Weights of a small GPT-style language model, trained from scratch on English Wikipedia.
Size: 11 layers, width 384.
Architecture: LayerNorm before each block, rotary positions, no biases in attention or MLP, untied embeddings.
Training: a variant of Adam for these matrices, 450M tokens, 6861 steps.
MLP neurons of a small language model. Each row is named by its layer, matrix (down: output weights) and neuron, and shows model dimensions 240-367. Each number is 50 + 12 x the weight over its row's rms, rounded and kept within 0 to 99.
Before each neuron's rows, "raises" lists the tokens whose logits its output raises most directly, leaving later layers aside.

raises: "ter", "op", "ric", "ve", "lo"
L5.down738:61 19 37 62 45 49 48 48 63 47 60 57 49 43 33 47 61 46 51 61 41 70 41 63 47 51 48 47 67 42 41 70 66 38 54 69 55 38 41 54 43 27 60 38 50 23 40 28 67 55 50 33 54 47 74 41 32 50 45 42 66 56 66 59 71 58 46 45 57 35 43 40 47 53 63 58 25 55 54 56 49 56 44 38 31 37 42 40 64 30 62 60 36 55 59 46 61 70 70 42 52 71 51 63 62 53 46 56 24 53 51 73 32 49 51 51 61 62 33 32 51 63 50 70 54 31 53 48

raises: "au", "ut", "n", "u", "’"
L8.down677:55 72 41 51 55 47 22 37 56 68 56 66 45 54 57 45 60 45 36 71 23 35 55 27 40 62 40 36 62 62 49 67 44 55 50 43 52 43 40 63 57 36 43 58 49 48 54 54 46 44 45 51 22 38 53 52 68 60 59 59 72 50 32 34 62 22 44 58 76 38 49 49 54 28 58 54 45 63 32 60 46 49 42 53 68 23 57 36 66 49 49 38 50 39 63 66 42 49 48 56 47 55 51 55 46 43 58 31 55 39 74 28 48 55 35 46 63 44 51 71 47 24 31 54 54 38 54 59

raises: "ly", "way", "li", "ney", "mer"
L8.down1164:78 43 44 68 45 46 60 56 76 57 57 42 55 31 45 36 18 34 55 44 51 51 55 53 53 56 43 23 55 37 45 47 59 54 63 65 47 49 21 67 44 40 49 51 57 33 49 61 70 59 34 58 40 37 67 39 18 60 28 49 58 41 49 36 59 78 50 64 68 33 49 47 58 48 50 36 36 56 46 65 56 43 35 47 60 42 45 46 53 63 55 23 56 54 43 36 60 39 46 43 43 54 64 43 44 65 66 77 46 37 29 66 56 67 58 62 41 48 54 61 52 49 41 68 54 37 58 63

raises: "ri", "ru", "pr", "n", "p"
L3.down1483:65 50 18 35 53 44 55 47 56 40 46 54 52 60 70 49 45 49 41 73 61 49 63 50 46 64 58 30 66 47 72 53 42 68 45 67 52 52 68 53 57 55 61 70 69 36 47 39 37 59 47 44 57 52 56 48 40 42 56 49 55 53 53 44 61 44 54 66 66 59 57 44 54 45 44 51 42 49 38 20 31 53 41 56 36 37 36 66 52 41 62 41 37 48 36 34 48 43 47 70 50 66 35 62 31 54 59 45 38 43 49 62 45 72 64 67 51 31 47 53 66 39 54 40 43 52 60 66

raises: "o", "ug", "ro", "om", "op"
L8.down1501:54 65 41 45 71 41 48 58 54 52 41 54 18 52 39 33 65 52 45 56 37 31 43 69 59 48 59 56 54 38 44 50 61 44 37 40 52 34 67 44 58 32 54 51 55 50 44 56 52 46 59 51 42 44 54 49 65 37 44 58 45 68 58 29 63 58 50 55 73 30 57 50 54 34 54 40 55 52 46 67 54 62 48 50 63 46 36 62 62 65 47 37 57 56 49 48 60 52 66 64 43 61 39 46 54 60 61 68 36 70 65 51 77 53 66 57 69 38 29 50 35 16 39 55 30 52 58 45

raises: "ide", "ri", "er", "lin", "cu"
L8.down194:55 52 33 63 43 26 60 31 54 51 33 56 45 58 46 43 33 70 53 55 48 59 34 69 74 62 59 42 51 64 61 62 45 31 37 41 59 59 57 61 46 37 59 48 51 56 45 42 48 38 56 37 67 49 72 42 52 41 64 55 44 52 51 40 76 46 50 45 85 56 63 41 67 53 52 39 72 60 43 51 49 48 46 63 65 60 49 49 56 37 63 35 40 33 62 38 47 46 52 33 53 41 23 31 41 47 61 50 47 52 44 55 52 52 71 41 35 32 53 47 61 57 44 45 35 44 53 56

raises: "re", "ic", "pp", "n", "c"
L3.down451:48 36 58 56 62 30 36 37 74 49 36 62 33 55 42 46 57 38 39 93 54 49 58 59 38 40 58 32 43 47 68 42 64 48 45 38 33 48 80 57 71 42 34 40 38 47 24 45 58 55 60 55 40 52 36 36 71 66 45 65 60 54 46 70 71 48 48 51 52 51 50 54 57 55 62 37 61 56 49 36 41 54 31 51 46 42 46 12 47 48 43 77 36 59 64 46 54 59 43 44 50 67 38 46 30 49 44 41 45 47 60 68 59 42 50 47 39 38 39 62 45 58 38 35 50 24 55 46

raises: "ho", "gue", "ay", "ough", "es"
L8.down1217:44 62 37 42 50 77 67 55 39 46 32 56 39 80 50 62 43 55 32 43 42 46 39 31 53 52 38 43 66 40 61 37 55 48 57 62 48 57 40 46 55 48 53 44 49 50 58 55 66 46 65 66 68 10 53 47 35 56 52 35 50 51 55 60 62 49 45 82 57 49 57 53 57 35 51 41 21 50 45 51 41 53 35 28 46 56 74 55 48 23 35 50 46 52 45 42 39 50 53 46 64 50 45 31 48 37 70 52 38 33 59 59 46 49 47 47 76 51 34 41 44 46 47 66 29 38 46 37

raises: "mit", "mon", "mi", "ma", "man"
L8.down1008:47 39 52 62 51 55 36 74 41 27 37 54 74 40 49 55 38 55 44 56 57 67 33 44 45 62 34 58 53 52 36 47 41 65 67 64 54 52 52 51 57 60 54 45 45 52 47 49 64 51 52 60 18 50 49 67 26 40 67 54 66 48 47 71 74 44 67 69 33 46 25 46 49 52 57 47 47 46 57 41 57 71 40 46 61 57 65 62 41 37 40 46 57 72 57 55 71 67 64 50 51 71 51 26 48 62 37 57 46 49 53 61 42 42 51 41 49 53 55 65 61 30 44 27 50 43 55 49

raises: "re", "or", "red", "ar", "g"
L8.down1054:57 71 43 57 52 52 56 34 46 46 63 49 43 60 40 43 62 61 45 49 58 67 53 43 59 44 66 42 38 54 74 52 37 66 43 40 54 58 41 62 51 55 47 25 42 71 45 38 56 53 39 56 63 52 59 36 33 36 38 28 62 46 42 40 72 50 42 59 62 49 38 64 73 20 52 43 42 55 50 37 59 60 52 64 53 38 66 72 45 47 65 51 55 46 62 62 43 44 49 49 44 55 49 51 47 41 43 37 57 56 43 67 52 48 67 30 31 43 44 40 37 60 57 45 55 38 64 61

raises: "is", "ise", "y", "ize", "il"
L8.down446:40 63 32 69 23 53 51 48 48 24 42 33 28 40 44 37 45 32 57 33 36 26 61 49 50 78 46 62 29 45 43 53 53 61 44 54 41 55 46 38 50 39 57 62 57 68 51 31 55 58 52 47 50 72 46 36 50 41 64 34 58 40 43 68 70 50 65 35 46 65 45 46 40 46 54 31 56 54 50 26 56 70 53 74 46 63 52 35 73 42 60 50 59 45 36 27 63 54 46 43 36 41 73 64 47 55 50 50 42 65 28 39 57 46 73 17 60 36 58 35 51 44 43 68 59 49 40 58

raises: "or", "é", "art", "te", "tic"
L5.down757:39 49 72 54 51 60 27 36 58 61 41 45 30 49 43 41 52 48 45 66 63 52 53 34 64 63 48 45 57 53 68 50 55 47 73 51 58 49 47 84 57 48 50 32 48 46 60 75 45 44 30 65 49 29 41 52 69 38 57 83 59 54 44 43 41 47 31 66 51 54 50 17 39 44 61 38 50 45 78 48 61 50 53 66 61 55 61 50 55 36 38 54 49 36 52 55 60 66 51 67 43 31 67 25 50 47 53 42 40 40 37 19 54 72 55 59 35 45 55 31 61 49 82 55 61 63 58 69

raises: "et", "us", "en", "an", "o"
L4.down652:56 74 70 81 58 52 33 51 37 30 67 26 55 27 70 48 74 47 48 81 42 50 48 57 60 47 57 39 39 25 29 47 65 50 52 56 50 58 41 48 39 60 75 48 41 55 69 64 65 73 34 50 49 35 60 44 37 67 58 43 49 25 33 21 39 35 53 46 59 40 50 43 44 14 68 55 45 47 50 68 45 40 56 53 46 58 43 55 67 53 68 62 19 47 42 48 54 62 42 34 54 47 23 60 44 35 50 77 28 65 45 36 45 57 32 58 58 67 53 55 38 17 49 70 29 42 51 56

raises: " are", " were", " have", "u", "ric"
L5.down650:30 45 40 53 48 54 78 67 48 56 35 42 36 56 59 53 61 47 35 51 48 40 51 46 62 68 40 63 62 43 43 30 55 69 44 39 64 70 60 32 34 39 45 72 45 54 48 28 53 45 45 76 50 67 65 51 45 37 54 49 57 54 43 49 61 41 43 37 60 45 54 71 33 59 57 55 38 46 46 54 47 49 31 52 67 72 80 39 48 41 55 57 67 54 39 55 51 59 65 48 49 60 44 18 54 32 53 66 45 49 57 59 28 48 43 42 43 40 39 31 71 56 49 51 74 60 39 53

raises: "ment", "mission", "mate", "script", "ure"
L4.down79:46 56 50 60 54 47 34 67 32 37 65 51 39 47 47 45 42 50 37 42 41 38 61 57 31 54 47 34 48 37 50 43 47 61 46 42 49 53 69 49 44 65 42 54 49 42 49 60 61 46 33 60 48 52 36 57 65 45 37 42 52 60 45 64 53 63 72 63 49 54 54 65 43 73 27 40 61 35 19 44 51 42 64 34 54 36 63 45 47 52 58 38 44 57 49 53 52 37 52 50 66 45 22 28 62 55 59 42 42 50 50 32 36 40 62 58 54 53 47 87 50 42 52 53 82 21 45 54

raises: "one", "the", "a", "an", "The"
L8.down335:51 80 44 19 51 70 35 68 40 51 37 57 38 48 55 78 62 37 51 70 57 73 43 39 64 35 50 39 56 55 46 36 36 44 45 62 55 36 65 38 56 43 39 46 38 51 33 64 48 50 43 49 55 48 55 53 50 45 30 58 52 24 43 53 51 52 16 39 50 73 41 48 35 38 52 37 35 55 59 52 46 47 62 43 44 28 51 56 55 42 21 46 38 46 31 52 54 64 55 64 38 49 49 52 58 44 79 65 55 48 42 48 60 62 40 52 61 59 50 58 63 51 49 56 60 36 46 31